Weights of a small GPT-style language model, trained from scratch on English Wikipedia.
Architecture: LayerNorm before each block, rotary positions, biases, untied embeddings.
Training: a variant of Muon for these matrices, 228M tokens, 15143 steps.
MLP neurons of a small language model. Each row is named by its layer, matrix (up: input weights) and neuron, and shows model dimensions 80-143. Each number is 128 + 32 x the weight over its row's rms, rounded and kept within 0 to 255.
After each neuron's rows, "fires on" lists the tokens most often at its 100 highest values on Wikipedia text that the model never trained on. A number after a token or word is its count.

L8.up60 [176 112 159  82  63 126 153  94 107 146 108 141 144 166  74 108 107 173 124 114 131 120 145 120 180 119 140 101  82 152 136 130  87 137 145  83 139 143 107 106 121 145 120 162 157 122 144 123 145 152 156  84 220 116 123 116 110 112 201 117 109  95 142 113]
fires on: "g" 29, "o" 25, "u" 23, "e" 8, " " 5

L6.up497 [ 88 164 164 103 123 107 113 148 108 126 165  76 105 153 128 150 155 132 131 131 127 152 139 130 107  99 128 140 146  95 121 148 133 110 116 133 171 119 119 168 115 170 180  96  93  86  98 100 168 182 198 155 130 106 112 195 125 193 142 103 130 174 126  97]
fires on: "b" 25, "d" 22, "e" 13, "u" 11, "i" 10, "a" 6

L4.up547 [167 149 142 135 141 167 135 108 156 166  97 112 121 138  88 114 158  88 114 110 121 135 122 190 157 152 140 155 112 112 173 107 134 119  93 143  63 111 139 104 166 153 115 174 107 152 111 101 178 185 201 122 126 115 117 139 193 133 103 141  76 127 135 119]
fires on: "t" 64, "i" 18, "T" 17

L4.up526 [119 163 100 135 103 120  89  67 162 126 146 155 144 166 119 136 171 198  91 126 145 112 132 164 132 133 167 215  83 156  94 101  97 129 120 175 186 173 125 139 175 134 107 121 169 146  95 156 126 138 106 123 177 125 100 117 124 132 143 106 153 177 138 144]
fires on: "r" 44, "n" 39, "s" 7, "y" 6

L6.up53 [173 101 182 108 124 110 126 145 147 116  96 142 124 111 149  54 155  85 127  94 205  85  99  73 189 106  94 175 136 172 123  93 148 122 125 156  90 141 125 109 169 103 180  97 100 129  94  68 101 150 152 126 138 129 155 167 132 134 130 122 131 116 121 164]
fires on: "r" 33, "l" 31, "e" 12, "u" 8, "m" 7, "n" 6

L4.up372 [112 160  87 151 172 143  99 160 139 101 149  67 135 136 112  96 169 128 128 147 149 111 134 151  89  72 100 110 169 108 108 116  79 215 158 123  87 188 103 114 179 123 163 122 142 165  83 141 118 171 121 185 117  81 121 124 151 159 119 128 154 132  74 104]
fires on: "r" 42, "k" 41, "g" 7, "l" 7

L4.up731 [115 124 161 150 186  94 113  90 124 105 126  93 155 124 101 157  96 127  90 100 231 126 134  76  94 117 146 171  94 110 119 149 171 127 166 154 162 220 114 143 136 130 114 165 181 140 180 117 143 122 145 164 141 138  75 115 103  93 154 150 122 136 116  99]
fires on: "e" 48, "a" 14, "i" 11, "l" 10, "m" 10

L2.up547 [208 110 166 127 100 197 188 118  68 115  79  95 102 125  85 183  91 148 114 153 119 155 157 122 158 125  96 167 127 115 111 154 132 139 134 109  86 129 120 121  72 138 105 133  95 153  76 189 156 135 103 156 122 133 158 110 102 118 107 106 147  68 146 103]
fires on: "\n" 50, "-" 16, "(" 11, " " 6, "D" 5, "t" 4

L4.up470 [151 113 125  53 105 198  95 100 134 107 135 168 157 145 117 135 166 109 104 170 114 121  48 102 100 184 185 150 100 187 109 124 134 145  74 123 158  89 130 154 158 108 139 137 111  92  74  46 138 160  94 119 116 144 141 140 138 102 127 136  86  88 175 179]
fires on: "o" 78, "e" 13

L3.up311 [124 130 127 142 197 140  90 123 110 138 151 106 125 147  97 112 183 143 136 102 174 160 128 143 149 123 143 144 134 135 133 137 127 130 160 148  95 132 122 132 132 137 121 131  60 153 140  90 110 173 147 152 130 154 115 127 178 102  99 141 124 146  77 121]
fires on: "l" 91, "e" 9

L2.up557 [122 167 136 185 120 155 113 193 170 156 135 130  93 149 128 137 127 136 176  55 150 250 134 104 107 168  95  95 104 185 142  87 110  69  90 112 106 107 118  92 136 180 130 145 145 111 128 129 156 120 159  91  85 108 132 130 102 133  95 153  88 167 117 145]
fires on: "o" 88, "ö" 4, "ä" 4

L2.up357 [105  79 143 146  76 143 155 112 120  95 103 125 100  94  69 181  74 134 173 105  80 125 192 109  93 114 112 129 135  60 133 127  92  99 116 133 122 183 154  94 124 114  62 115  65 137 155 139  94 114 126 120 144 155 126 137 152 133 108 124 101 165 148 126]
fires on: "0" 71, "9" 29

L3.up158 [175 180 128 131  86 145 148 117 102 123 166  98 103 154 100 131 126 123  74 145 100 106 166  85 154 153  99  86 118 164 155 166  69 158 132 102 172  86 113 142  85 127 170 146 168 146 179 119 198 116 149  61 157 115 167 136  84 107 176 113 132 178 103 110]
fires on: "y" 59, "e" 39

L3.up697 [177 193 142 144  98 108 177 147 119 107 102 125 112  73 129 146 123 182  66 127 110 157 138  99 148 131 112 136 110 132 149  84  85 143 138 155 128 161 124  71 112 148 196 145  82 108 204 117 146 134 162 152 167 159  93 105 101  89  80 151 158  85  82 121]
fires on: "u" 43, "l" 20, "a" 8, "i" 6, "\n" 6, "r" 6

L3.up410 [172 130 149 135 119 114 116 150 143 197 192 148 146 122 118 167 141 186 149  94  71 122  71 137 130  80  80 145 139  82 131 142 182 153 103 124  80  91 116 172 174 102  99 132 129 132 112 168 146  75 114 100 146 125 154 153 193 128 109 171 153  86  94 167]
fires on: "e" 71, "n" 9, "s" 8, "l" 7

L2.up389 [124 122 138  60 162 146 142 115 132  54 101 129  51 144 167 117  30 130 115  97 159  88 139 162 107 121 123 101 129 108 135  82 141 131 141 123  60  96 163 128 121 160 136 111 129 122  98 134 173 182 163  96 160 121 174 163 169 156 155 101 139 127 191  92]
fires on: "n" 67, "/" 33

L3.up390 [115 124 133 133 161 126 110 166  86 122 109 151 133 134  89 158 136  95 149 152 165 136 108 192  84 163 128 122 166  95 142 129 132  90 153 139  97 164 127  95 104 138 108 149 143 188 126 187 120  12 155  71 105 163  93 123 149 169 115 128  95 157 138 170]
fires on: "l" 83, "c" 7, "o" 5, "a" 4

L2.up510 [120 108 164 164 116  95 168 124 128 100  98 142 194 136  74 191 101 240 115 118 113 136 139  72 107  55 141  99 124 102 135 128 137  82 157 141  70 134 103 109 117 165 122 146 177 213  10 151 134 138  64 160 112 133  91 136 153 169 153 139 153 107 128 131]
fires on: "D" 100

L6.up62 [ 90 118 106 120  78 133 144 144 111  82  98  95  98 167 178 207 153 176 133 130  99  94  79  82 172 127 147 138 136 223  82 103 100 100 125  99 139 191 139 140  98 139 149  99  77 104 102 140 134 123 143 101 133 173 156 123 138  72 107 115 123  12 194 152]
fires on: "o" 31, "n" 29, "t" 13, "l" 10, "r" 9, "v" 4

L3.up225 [131 154 105  97 142 185 179 132 103 134 139 118 129 146  96 136 145 156 143 137  80  87 110  88 107 174  68 151 136 128  71 129 136 185 158  85 134 183 107 163 166 119  70 154 132 197 135  91 137 133 182 134  39  96 124 155 141 121 194 165 159 157  88 128]
fires on: "e" 59, "g" 12, "u" 7, "k" 7, "t" 6, "r" 5

L3.up736 [114 110  92 126 173  66  92 148 179 144 148 120  94 120 209 140  98 137 187 104 145 100  92 157 106 139 135 134 147 171 117 105  94 138  96 161 125 113 119 169 173 144 165 120 157  99 194 147 114  71 168 167 172 170 115  91 126  95  88  98 167 117 100 104]
fires on: "n" 41, "m" 39, "r" 20

L8.up350 [136 132 182 160 110 103 171 133 143 125 130 114 112 153 101  84 109 115  92  57 126 136 110  72  95 115  85 131 111 113 157  92  85 200 208 118 118 190 136 138  83 143 121 178 159 159 134 156 144 133  91 110 174 162  96 138 113  95 152 136 133 153  74 103]
fires on: "o" 35, "a" 24, "u" 19, "i" 8, "g" 7

L8.up361 [166 100 122  82  96 116 194 124 165 118 116 181 104 184 161 101  69 184 115 160  83  68 138 105 124  86 138 210 128 129 125 156 144 152 146 203  82 114  82 198 127 108 124 154 173 172  95 119  95 158 123 126 152  90  66 155 152 146 163 108 173 121 119 138]
fires on: "n" 47, "h" 23, "t" 14, "d" 4

L3.up328 [142 152 161 157 161 160 114 109  89 118 153 107 149 103  79 114  94 132 112 114  96 120  61  75 136 135 158 126 192 178  76 149 120 151 150 112 180 161 168 111  76 170 108 130 182 151 104 104 156  88 123 103 149 102 192 136 133 162 164 172  92 184  51 153]
fires on: "g" 40, "b" 28, "l" 20, "p" 8

L2.up540 [154  95 102  93  95 160 120 128  97 143 182 117 126 129  97 148 175 161 130  51 124 105 117 133  78 109 189 131 134 132 103 111  88 145 151  82 160 185 129  82 141 129  83 217 136 106 145 128 118 180 169  92 149  60  74 133 128  70 143  60 127 201  80 131]
fires on: ":" 39, "r" 26, " " 20, "n" 8, "t" 4

L2.up217 [122 113 200 146 125 197 153 147  89  76  80 118  99 135 105 170 133 118 108  93 101 134 188  47 148 135 127  89 123  90  90 106 126 113 118 145 112 108 111 155 164  82  82 117  90 115 147  68  93 119 132 114 131 146 109 156 104 153 184  50 117  90  88 167]
fires on: "0" 48, "9" 29, "8" 9, "2" 4

L8.up652 [171 112 126 108 101 108 113  93 122 104 131 193 145 132 123 139 135 108 144 170  97 131 115  83 171 115 160 126 121 126 135 148 119 114 133 146  91  95 122 108 147  91 151 120 158 148 126 155 123 188 150 126 177 120 164 135 115 153 192 111 134 140 135 150]
fires on: "e" 48, "n" 10, "r" 8, "y" 8, "o" 6

L8.up291 [171 128  99 179  92 169 130 105 157 137 110 222 208 179 123  85 130  54 160 126 169 117 134 118 111 132 149  76 205 159  75 157 187 138  74 126 121 133  93 143  93 140 132 101  53 120  77 127 130 139 128 165 147 188 157  87 102 151 138 172 129 186  95 192]
fires on: "e" 50, "v" 19, "g" 10, "t" 7, "r" 4

L8.up635 [110 142  95 106 132 159 113 151 119 112 137 100 107 109  62 100 144 104 161  98 105 110 176 101 148 150 139 140 144 124 149  81 149  84 144  84 124 116 122  95  78 181 104 193 125 109 126 103 154 122 168 137 160  96 111 165 128 106 153  78 107 145 132 157]
fires on: "o" 35, "t" 24, "u" 19, "l" 6, "e" 5, "r" 4

L4.up148 [139 179 122 136 172  82 109  98 127 121 172 161  73 126 131 172 123 120 192 133 164 183 136 186 121 111 144 135 125 112 148 138 142 154 116 124 131 167 171  96 104 183 108 146 119 127 148 196 141 142 158  94 127 129  99  56 137 162 167 114  84 114  90 169]
fires on: "n" 39, "l" 25, "e" 19, "c" 8, "i" 7

L8.up194 [155 137 114 152 117 114 137 108 158 143 120  67 137 116  51 182 110 113 143 115 139  98 125 161 200 119 127 132 119 176 188 134 220 105  55 124 154 117 148 141  21 156 140 171  83  73 155  86 133 219 204 168 137 100  84 143 114 177  99 135  86 163 121 143]
fires on: "a" 37, "u" 18, "i" 13, "I" 8, "." 7, "t" 6

L4.up511 [ 88  95 121 188  63 133  71 123 121 121 110 137  95 170 142 143 111 114 139 158 136 150  65 181 117 120 107 107 118 134  93 101 146  91  91 109 180 177 111 158  87 121 161 140 142  74  88 158  42 155 123 107 109 145  82 167 120 152 175 127 107 173 156 114]
fires on: "h" 44, "r" 31, "p" 10, "." 6

L2.up667 [106  95 124 108 103 104 138 101 114 120  88 166 126 119  84 143  59 164 116 115 141 137 106  76  66  77 143 141 162  94 170 126 139  93 147 112  23 210 122 144 134 160 135 130 123 150 109 168 167 149 104 171  61 154 100 107 136 155 172 146 106 134 121  97]
fires on: "D" 100

L2.up517 [139 144 146  89  81 164 132 147 128 102 123 142 187 149  97 179 103 126 127  87 124 117  91 148 139 162 133  76 117 102 103 158 130 125  89  98 139 136 184 134 105 161 100 139 165  68  92 181 206 140 156  84 112  88 152  97 148 114 166 130  79 112 113  86]
fires on: "\n" 52, "|" 32, " " 5

L8.up545 [104 170 128 162 111 103 139 147 155 127  69 201  81 141 136 106 157 162 124  99 167 102 135 122 135 150  74 171 127 161  68 121 168 164 126 103 164 105  67 118 170  88 133 122 100  98 117 155  83 120 134  77 100 128  95  67 141 128 111 203  94 117  94 107]
fires on: "n" 61, "d" 14, "r" 11, "v" 5

L3.up570 [205 117 141 141  86 142 103 125 143 122 128 170 161 200 130 129 144 116 176 100 153 119 127 138 123 113  55 166 128 134  81 128 118 126 128 111 133  70 121 152 106  96  93 140  75 142 115 149 135  83  80 143 149 139 151  99 150 110 125 192 108 114  75 166]
fires on: "e" 66, "b" 29, "n" 5

L2.up440 [120 159 114 105 184 128 124 112 121 107 138 163  50 120 167  79  62  87 180  46 184  76 104 123 115 125  83 130  86 145 126  98 130 129 143 129  92  91 169 112  80 147 105 124 149 117 117 174 152 142 109 136 115 138 159 176 224 173 108 134 117 127 190  90]
fires on: "n" 100

L3.up630 [169 131  80 166 102 144 154  64 102 183 158 161 126 160 125 117 142 106 131 145 123 132 175  90 151 148 132 114 132 121 118 128  57 107 122 120 141 104 104 158  94 126 166 131 159 157 141 174  51 156 118  80 153  85 155 152 143 133 184 125 106 113 168 134]
fires on: "e" 97

L2.up669 [ 61 125 138 131 177 148 126 122 178  91 148 112 157 145 101  65 165 104 191 129  84 131 117 159 143  71 133  99 207 150 112 120 121 145  94 163 104 129  99 127  86 158  51 144 171  90 109 136 124 193 120 127 146 105 148 157 156 131 198 135  85 158 137  86]
fires on: "o" 55, "i" 13, "." 10, "r" 8, "u" 8

L6.up526 [160 171 135 110 121 166 114  59 159 115 127  74  90 113 111 133 128  48 137 122 159 158 119 165 148 153  78 135 135  52 162 116 125 126 139 103 121  92 159 120 141 143  96 148 114 140 147 149 116 150  63 127 146 147 107 141 164 102 142 158 124  72 105 151]
fires on: "u" 26, "t" 24, "h" 24, "a" 15, "w" 10

L8.up132 [126 125  60 104 180 106 152 135 106 120 133  97 103 114 156 122 173  76 123 105 163  86 117 120 125 112 115 145 122 124 206  92  93 109  65 108 103  99 146  78  97 133  98 184 113 129 118 167 167 141  94 136 127 135  71 134 241 108 131 170  83 121 186  87]
fires on: "c" 30, "e" 28, "C" 12, "n" 7, "w" 5, "H" 5

L8.up101 [134 186 139 201 139  98  63 123 102 107 126 194 153  61  71 141 106 153 168 117 164  91  97 116 129 147 157  95 182 101 130 123 101  82 102 106 157 137 153 103 112 154 130 146 132 149 116 140 153 100 163 118 103 106  98  60 124 180 150  94 139 136 111 135]
fires on: "e" 59, "a" 9, "d" 8, "n" 6

L2.up690 [152  98 124 141 130 118 103 117  87 114  41 120 146 150 131 127 146 161 142 104 174 142 159 111 133 171 106  92 130 133 131 129 123 144 127 160 102  88 128 156 169 114 160  98  73 157 191 110 149 132 109 128 100 134 102 192 168 163 151 168 141 146 122 145]
fires on: "n" 100

L3.up561 [101  85 100 115 100 148 123 147 155  95 102 149 100  84 162  86  56 171 128 158  61 151  80  89 103 151 175  94 111 146 138  97 154 125 124 146 112 207 131 131  96 152 133 125 101 128 184 123 112 105 160 163 127 223 110  99 112 120  78 115 157  76 126  95]
fires on: "n" 50, "l" 34, "k" 7, "x" 5, "r" 4

L2.up39 [179 180 134 151 104 112 138 160 143 130 137 121 117 117 144 154 114 178  99 140 155 159 150  86 140 184  54 116 165 190 149  79  87 112 140 107  66 122  87 106  60 126 127 163 119 155 194 189 140 132 129 105 110 101 139 137 164 164 104 115 135 159  94 164]
fires on: "o" 100

L3.up281 [134 116 166 137 129 161 136 138 126 129 130  93 131 117 142 128 105 144 158 112 110 113 138  98 157 180 132 125 181 107  62 126 157 124  65 128 106 130 122 123  89  93 153 125  73 100 178  96 210 161 135 110 100 113 133 144 148 145 116 139 121 187 143  88]
fires on: "l" 36, "u" 27, "e" 17, "t" 14, "r" 6

L6.up574 [173 137 174 144 152  67 102 146 169 145 144 146  87 129 179  91 116 120 107  74  87 125  99 118 121 116 113 111 175 128 159  93 183 150 130  77 137 136 139 191  29 116 148 197 142 126  92 165 108 133 145  96 147 132 163  80 124 137 169 131 172 121  90  44]
fires on: "y" 65, "n" 9, "i" 8, "a" 8

L4.up539 [152 190 120 122  90 128 189  95  81  58  71 171  53 142  99 170 155 111 132 188 175 151 120 131 166 136 136  75 174  93 110 113 157 125 179 152 115 142 201 145 159 133 144 106 130 167 132 100 127 146 129  95 111 171 184 106 149 102 178 161  78  80 129 143]
fires on: "c" 36, "y" 16, "e" 13, "d" 10, "i" 10, "t" 9

L6.up131 [123 111 133 173  67 145 122 147 183 114 142  82 112 173 102 100 176  99 158 110 172 144 104 159 162 155  86 155 125  65 128 109 147 151 155 142 132  69 128 100  70 196  66 110  99  95 107 150 137 143 175 156 147 113 105  95 115 137 164 147 105 132  89 121]
fires on: "n" 28, "l" 27, "e" 19, "t" 16, "h" 6

L6.up456 [159 114 139 147 117 152  68 130 107 130 170 169 103 150 169 127 120 123 136 116 160 143  67 114 117 154 127 137 197 167 117 153 159 155 137 112 145 119 155 116 116  95  87 157 104 132  60 142 114 161 149 141 150 119 111 157 201 120  58 136 186 161 158 150]
fires on: "a" 38, "m" 19, "e" 17, "u" 12, "t" 5

L6.up535 [119 205 112 128  86 163 131 128 119  57  96 171 181 125 148 194 112 117 128 142 135 104 113 177 126 115 131 100  51 175 127 132 171  97 131  99 159  80 144 100 190 167 143 115 163 113  37 137 115 116 150 163 124 199 119 130 174 141 101 112  74 132 123 137]
fires on: "i" 38, "e" 18, "d" 15, "a" 12, "r" 7, "c" 6

L6.up539 [159 190 134 146 127 150 147  92 121 127  65 147 158  89 116  82 124 142 131 196 150  96 187  87 112 112  46 116 106  68  81 168 127 134 135 104  56 130 196 138 107 107 103 146  80 210 131 127 116 142 130 114 124 193 121 107 161 100 119 159 122  81 118 174]
fires on: "s" 67, "e" 33

L2.up57 [ 92 180 105 126  93 179 102 119 147 123 133 153 163 116 125 185 122  91 131 112 165  72  93 131 156 103 126 125  58  99  85 142  80  82 169  92 104  99 120 181  64 121 110 148 127  54 119 116 183 106 170 111 170 154 118 121 162 177 130 116  57 121 162 142]
fires on: "e" 88, "\n" 12

L4.up686 [167 126 138 140 151 114  99 157  83 153  85 137 137 162 107 133 176 164 187 154 170 147 115 136  81 127  60 149 145 178  98 123 198 175 154 107 118 133 145 142 125 124 104 147 123 102  92 187 177 173  86 121 109 155 160 127 118 114 119 163 148 144  87 138]
fires on: "b" 33, "g" 25, "a" 19, "u" 8, "t" 4, "e" 4

L6.up524 [173 147  94 163 184 160 149  94 124 196  80 116 150 120  65 163 125 120 163 132 165 109 113 158 168 149 108 128 106 101 174 115  84 139  80 139 191 157 122 126  83  47 136 113  96 164 106 162 104 168 148 150 123 144 165 145 125 124 144 136 117  74 191 113]
fires on: "h" 40, "r" 24, "a" 17, "e" 7, "l" 5, "c" 5

L8.up242 [146 125 133 162 107 205  83 121 111 149 175 141 122 124 134 101 210 131  75  89 152  83 135 130 103  73 115 149 160 140 117 102 135  86 117 154 130 178 127 111 137 163 109 123 102 178 107 154  95 154 132 160 135 114 105  74 140 130 108 115 126 169  95 143]
fires on: "e" 70, "l" 7, "r" 5, ":" 5, "s" 4

L3.up691 [177  95 125 155 137 139 194 109 128 156 190 129 147 151 174 110 145  99 111 141 131 166  65 122 174 168 105  91 165  94 110 134 189 158 109 108 134 137  95 168 161  70  90 143  73 103 130  58 119 191 155  55 125  75  94 179 174 153  85 122  74 128 153 115]
fires on: "t" 98

L8.up347 [121 104  89 163 164 171  90 130  60 115 150 167 123 129 100 129 139  89 131  81 190 135 187  97 131 127 110 175 166 147  56  77 125 113  96 117 119 192 112 166 105 103 117 153 149 128  67 104 159 161 155 142 109 157 157  59 123 146 125 154 133 151 150 165]
fires on: "a" 61, "l" 20, "e" 7, " " 7

L2.up724 [137 109 116 109  87 107 118 110  89 128 125 141  97 197  71 171 122  90 169 145 132 134 133 196 109 144 143 118 100 114 122 124 123 116 141 101 177 142 144 166  84 126 112 120 140 160  90 165 118 134 111 104 123 128 192 169  98 183 115 141 153 127 121 127]
fires on: "\n" 60, " " 23, "→" 8, "t" 5

L4.up749 [179 134 137 145  73 153 140 125 141 143 109 119 115 154 163 127 122 131 132 104  93 178  98 143 123  75 189 121 133 191 120  84 135 214 112 124 138 125  82 178 180  41 134 121 123 100 125  79 111 135 117 144 125 199 117 131 116  99 128 110 117 114 129 183]
fires on: "o" 77, "'" 9, "." 8

L2.up574 [117 155  73 135  84 130  98 123 118 124 201 138  70 183 127 152 103 139 116 128 160 153 110 131 182 159 173 135  68 130 134  96  81 127 142 166 131 108 159 215 106  97 128 140 152 159 147 136 138 100 107 107 115 111 133 156 151 175 126 119 110  95 155 121]
fires on: "\n" 30, ")" 20, " " 12, "w" 7, "0" 5

L8.up316 [133 119 132 150 128 130 119 141 144 116 110 136 143 131 108 107  87 113 162 104 114  68 135 126 188 117  95 146 140 157 101 139 130 122 134 145  95 167  69 178 115 167 130 110  96 117 105  68 113 162 125 186 159 145  89 158 139 156 161  91 151 151 103 114]
fires on: "n" 53, "d" 11, "e" 9, "g" 7, "l" 6

L6.up652 [105 105 148 147 141  98 138 137 146 129 143 115 102 108  96  58 128 108 135 136  95 107  89 182 102 108 147 163 106 241 152  96  62 180 105 145  82 180 116 151 105 156 111 103 120  88 108 149 146 153  54  82 113  97 148  96 200 166 178 106  88 129  64 125]
fires on: "i" 29, "g" 27, "e" 17, "t" 15, "r" 4

L4.up25 [ 89 141  85 136  93  99 166 134 146 136 101 121 169 125 172 152  87 168 153 134 113 135 111  47 101  70 150 127 126 148 143  75 167 167  94  76  87 121 166 129 138 106 168 186 158 206  99 114 137  86 141 152 126 130 125 115 163 115 133 142  95 167 134 152]
fires on: "\n" 61, ":" 16, ";" 8, "d" 6, "D" 4

L4.up89 [217 150 180 135 108  65 140 125 110 117  82 127  68 164 109  74 175 135 136 161 136 135 115 170 141 163 107  83 156 163 142 120 156 185 132 143  90  93 166 174 161 148 150 134 171 130 132 110 191 162 114 142 122 125 125 153 136 163 128 132 142 148 116 141]
fires on: "c" 50, "n" 14, "d" 14, "p" 7, "C" 6

L3.up64 [161 136 125 162 129 147 148 140 153 131 107 155 121 132 145 164  60 124 115 137 127  94 135 163 157 114 111  32 152 157 129 181 120 126  85 153 150 164  70 141 127 126 142 133 129 126 124 171 163 155 104 153 179 171  77 128 110 134 165 113 167 122 138  96]
fires on: "u" 21, "y" 20, "\n" 13, "s" 12, "n" 11, "e" 10

L3.up185 [197 126 149 148 105 147 138 105 127 146  64 124 162 106  94 103 111 131  78 151 155 135 163  96 111  88 108 133 141 150  91 152 141 135 176 128 198 184 157 145  91 119 143 147 115 153 143  68 130  94  67 131 117 137 133 153  95 183 122 101  86 175  85 137]
fires on: "e" 83, "l" 15

L4.up760 [129  64  46 166  75  65 155  96 146 111 144 130  89  97 143 152 107 125 168  94 165 137 167 140 148 123  97 128 106 168  73 134 147 162 108 130 128 134  89 201 168  94 136 125  92  96 127 163 111 183 105 192 156 160 134 126  96  62  95 151 150 125 126 181]
fires on: "s" 31, "d" 13, "k" 12, "t" 12, "o" 11, "n" 7

L6.up564 [133 146 102 131 124 170 133 132 106 165 197 154 109 149 145 163 144  87 143 186 177 117 128 116 115  87 143 122 130 148  88 106 111 113 124  84  82 107 132 155 109  87 156  71 118 121  62  95 106 113 141 130 193 161 101 144 148 162 126 176 148 142 193 143]
fires on: "u" 52, "i" 20, "r" 14, "p" 6, "e" 4

L3.up567 [148 120 110  51  86 151 146 125  80  77 135 125 184  81  93 156 120 186 125 107  79 164  94 117  90 119 136  55 158 143 169  97 125 113 126 134 127 146 183 175  85 158 147 138 150 114 146 150 136 130 163  95 130 211 124 112  24 111 110 167 136 121 121 158]
fires on: "l" 72, "k" 11, "o" 6, "r" 4, "b" 4

L8.up457 [144 174  99 144  86 175 149 104 183 179 123 128  91 151  63 110 100 121 128 122 170 123 153 136  60 163 156 113 125 160 100 102 100 169 173  62 135 143 116 115 116 165 138 170 111 175 176 187 140 116 146 133 132 134  87 143 134 129 155 129 153 159  77 127]
fires on: "o" 59, "c" 21, "e" 7, "a" 5, "n" 4

L4.up563 [173 134 171 141 149 140 123 122 211 145  78 103 139 143 150 121 119 132  97  61  92 152 134 106 101 119 111  82 130  40 178 148 140 126 144 111 143 121 190 137 172 109  99 141 156 130 148 122 109 118 176 153 162 173  74 107 154  74 102  87 145 191  91 107]
fires on: "i" 29, "=" 28, "a" 18, "n" 7, "r" 6

L6.up490 [106 139 101 128 111 178 102 122 117 142 109 174 159  81  85 174 124 142 121 155 141 114 153  79 155  30  99 138 131  90 113 128  82 137 134 132 126 156  81  91  69  73  96 129 136 167 100 176  90 131  54 171 162 124 142 113 117  72 127 129 141 124 133 136]
fires on: "d" 42, "r" 24, "l" 19, "t" 9, "D" 5

L8.up538 [148 154 139 115 146 197 137  95 107 108 100 188  92 120 126 172 129 117 148 181 139 117 124 102 123 148 102 174 134  85  94 126 167 108  98 120 113 169 112 166  92  92 124  98  98 139 116 123 106 141 120  93 102 121 164 104 156 108 147 174 156  97  94 111]
fires on: "h" 51, "t" 40, "e" 5

L4.up64 [190 119 141 199 123 151  96 162 159 132 115 119 119 161  92 128 119 173 207 209 162 109  90 140 102 168 108 141 155 167  86 109 115 131 165 123  88 128 102 121 101  77  70 129  97 118 132 108 110  64 154  91 111 101 108 121 136 115 131 142 112 131  94 128]
fires on: "n" 50, "e" 44, "l" 4

L6.up179 [133 120 117 157  91 163 168 128 125 109  99 102 161 175 147 148 148  75 140 214 137 119  49  98  99 141 130 127 147 111 133 124 180 208 167 133 149 178 108 146 151  75 152  96 113 165 109 108 113 127  50 151 148  89  80 174 128 140 101 105 112 135  97 150]
fires on: "n" 27, "e" 23, "k" 18, "m" 11, "t" 8

L3.up42 [175 101 146 121 117  99 130 108  66 140 114 105 136 135 117 180 164 122 109 150 146 162 130 113 152 156 102 161 111 108 113  97 152 163  99 169 130 100 147 132 117 175 119 166 101 184 155  79  96 186 140 133 154 152  85 107 155  97 155 151 118 177  85 170]
fires on: "n" 35, "=" 33, "l" 13, "\n" 13

L4.up217 [136 137 146 140 111 158  88  99 136 110  70 100  87 114  90 144 103 147 130  85  81 186  85 154 192 122 117 122 103 146  96  99 149 123 108 116 135 170 150 164 122  83 145 100 178  52 107 120 117 138 116 126 134 134 139 117 122 100 194 116 139 110 102 135]
fires on: "r" 43, "n" 27, "a" 10, "o" 9, "w" 8

L8.up155 [125 135 173 179 101  92 204 188 135 115 142 145 109 107 117  90  95 134  99 117 158 137 154  73 141 111  80  90 111 124 121 110  82 130 159 103 141 103  98 122 101 114 155 140 155 148  58 141 124 171 130 124  65 168 138  94  96  56 136 180 129 149 154  58]
fires on: "d" 50, "f" 33, "a" 10, "g" 4

L2.up336 [157 132 158 121  68 123 110 144  75 105 106 117 131 100 123 129 117  98 115 104  99 122 172  48 111 111 136 126 117  89 126  86 134 144 131 123 127 108 104 118 136 132  88  72 123 139 166 123 141 164 159 136 183 119  88 168 102 100 163  89 151 146  45 152]
fires on: "0" 34, "9" 31, "7" 17, "8" 8, "6" 6